Part of a small language model's weights: MLP 640 GeGLU.
MLP neurons of a small language model. Each row is named by its layer, matrix (down: output weights) and neuron, and shows model dimensions 80-143. Each number is 128 + 24 x the weight over its row's rms, rounded and kept within 0 to 255. A neuron's up and down rows have the sign that makes its largest values positive.
After each neuron's rows, "fires before" lists the tokens most often just after its 100 highest values on Wikipedia text that the model never trained on.

L8.down502 [138 141 138 123 134 178 121 155 128 147 158 111 126 152 142 130 150 122 143 139  87 100 117 123 126 116 166  97 132 117 119 133 146 158 135 134 103 146 177  94 129 122 117 114 128 127 136  91 148 126 143 138 127 112 114  95 116 149 140 125 131 143 155 144]
fires before: ")"

L3.down543 [168 152 100 125 117 103 176 143 120 140 114  89 137 110 130 115 150 135 146 124 180 114 144 111 122  97 152 109 130 137 133 123 123 132 150 121 133 106 113 115 142 123 121 161 124 145 123 126 157  97 134 144 106 122 151  96 162 138  95 139  87 117 108 141]
fires before: " |", "/", " (", ")", "^"

L6.down546 [ 92 154 151  95  98 125 127 146 177 109 100 128 179 165 132 140  98  93 133 138 129 123 130 103 142 117 157 133  87 155 127 125 111 106 154 101 157 122 124 122 109 133  96 122 145  98 154 109 124  79 119 134 152 124 141 122 106 131 134 133 145 168 134  86]
fires before: " (", " mi", ")", " di"

L6.down182 [145 130 154 135 115  97 164 114 129 139 123 102 147 132 115 165 152 154  96 121 107 132  90 135 170  95 109 141 135 120 147 140 175 143 126 120 109 174 161 104 117 132  96 138 134 121 109 126 167 133 137 161 162 142  87 132 107 153 164 109 122 131 181 126]
fires before: "|"

L8.down316 [151 118 108 110 103 133 122 138 164 183 104 106 132 168  95 131 146 157 100 123 106 107 127  98 129  88 152 113 130 166 133 112 117 165 109 127 157 121 157  52 131 123 110 110 125 145 101 158 155 119 155 140 122 119 126 171 102 133  96 117 130 116 104 119]
fires before: " is", " are", " were", " was", " has"

L7.down575 [103 122  88 134 140 132  84 135 119 132 132 153  62 158 137 149 151  91 122 156  98 122 120 120 162 134 143 135  94 104 112 138 140  92 120 156 101 160  98 124 111 162 151 134 113 145 110 158 124 110 150 103 163  96 113 106  77  86 147 137 105 151  96 148]
fires before: " |", "ch", "–", "rus"

L8.down495 [107 148 129 106 100 122 164  96 142 143 114 129 148 119 134 121 162 163 127 148 175 113  97 154 131 188 103 129 160  99 157 136  74 125 137 112 139 152 114 111 155 146  78 101 125 121 106 120 171 150 131 122 151 107 135 137 128 164 102 155 126 163 148 134]
fires before: "|"

L4.down304 [178 120 152 155 147 127 111 103 138 121 142 166 118 184 107 151 207 132 133 147 101 143 181 130 102 114 132 130 120 171  90 156 126 117 126 107  57 100 142 120 131  93 158 130 127 124 142 112 123  64 106 154 105 138 138 155 150 108 127  67 161 131 137 105]
fires before: "-", "\n", "ur"

L6.down231 [132 161 123 125 100 111 114 130 158 138  91  99  86 164 144 112 106 143 140 141 121 122 134 111 155 154 132 158 157 116 132 154 134 133  76 141 134 124  57 123 148 147 131 138 145 119 180 125 121 140 136 102 139 149 137 145 135 119 147 144 111 118 116 109]
fires before: " is", " was", " has", " would"

L4.down113 [106 110 147 141 163 126 183 196 123 147 127 114 135 136 132 132 160 134  55 138  92 143 130 109 113 115 132 131 111 101 153 156  97 163 133 144 125 157 150 114 142 129 159  94 141 126 126 128 149 107 129 119 139 104 149 106 149 119 119  86 127 136 120 170]
fires before: " |", "u", "'", " m", "ull"

L7.down590 [148 159 121 122 113 171  97 137 147 135 116 128 137 142 110 128 126  98 185 142 115 147 124  88 175 131  99 117 126 177 157 138 127 164 103 137 131 166 134 150 155 158 144  95 125 152 134  99 132 171 143 130 159 146 156 172 118  99 128 142 114 156 154  75]
fires before: " |", ";"

L4.down374 [148 124 166  93 185 176  98  88 131  87 114 158 133 162 160 110 133 103 160 155 135 134 139 149 139 159 154 163 106 100 116 147 158 117 129 146 132 147 173 147  82 101 150 116 122 124 140 118  87 154 140 146 133 140 129 128 133 151 160 107 120 136 114 153]
fires before: " the", "on"

L6.down163 [124 126 100 168  97 120 144 126 152 116 120 127 148 137 128 150 102 126 134 120 106 176 106 132 150 138 140 137  82 129 148  80 163 134 154 161 128 121 139 104 142 138 110 177 114 158 146 125  78 143 120 128 115 146 102 146 132 167 136 123 136 139  92 148]
fires before: " |", ";", "|", " ;"

L4.down104 [110 191 117 138  92 146 134 112 139 109 117 177  94 136 122 152 120 137 134 122 150 176  72 144 145 110 118 129  89 153 133 101 103 147 114 125 127 126 117 138 117 140 157 101 147 128 142 101 124 116 106 100 165 110 110 138 156 124 134 116 145 187 139 122]
fires before: "=", " the", "\n", " Group"

L7.down303 [123  96 164 120 163 119 185 111 155 129 120 121 169 143  95 114 128 148 103 140 141 111 126 148 132 149 169 116 118 153  97 199 128  93 141 127 108 146 138 121 110 123 128 149 101  94 135 118 118 124 100 146 124 167  89 128 188 100 139 149 146 124 137 139]
fires before: ")", " (", "/"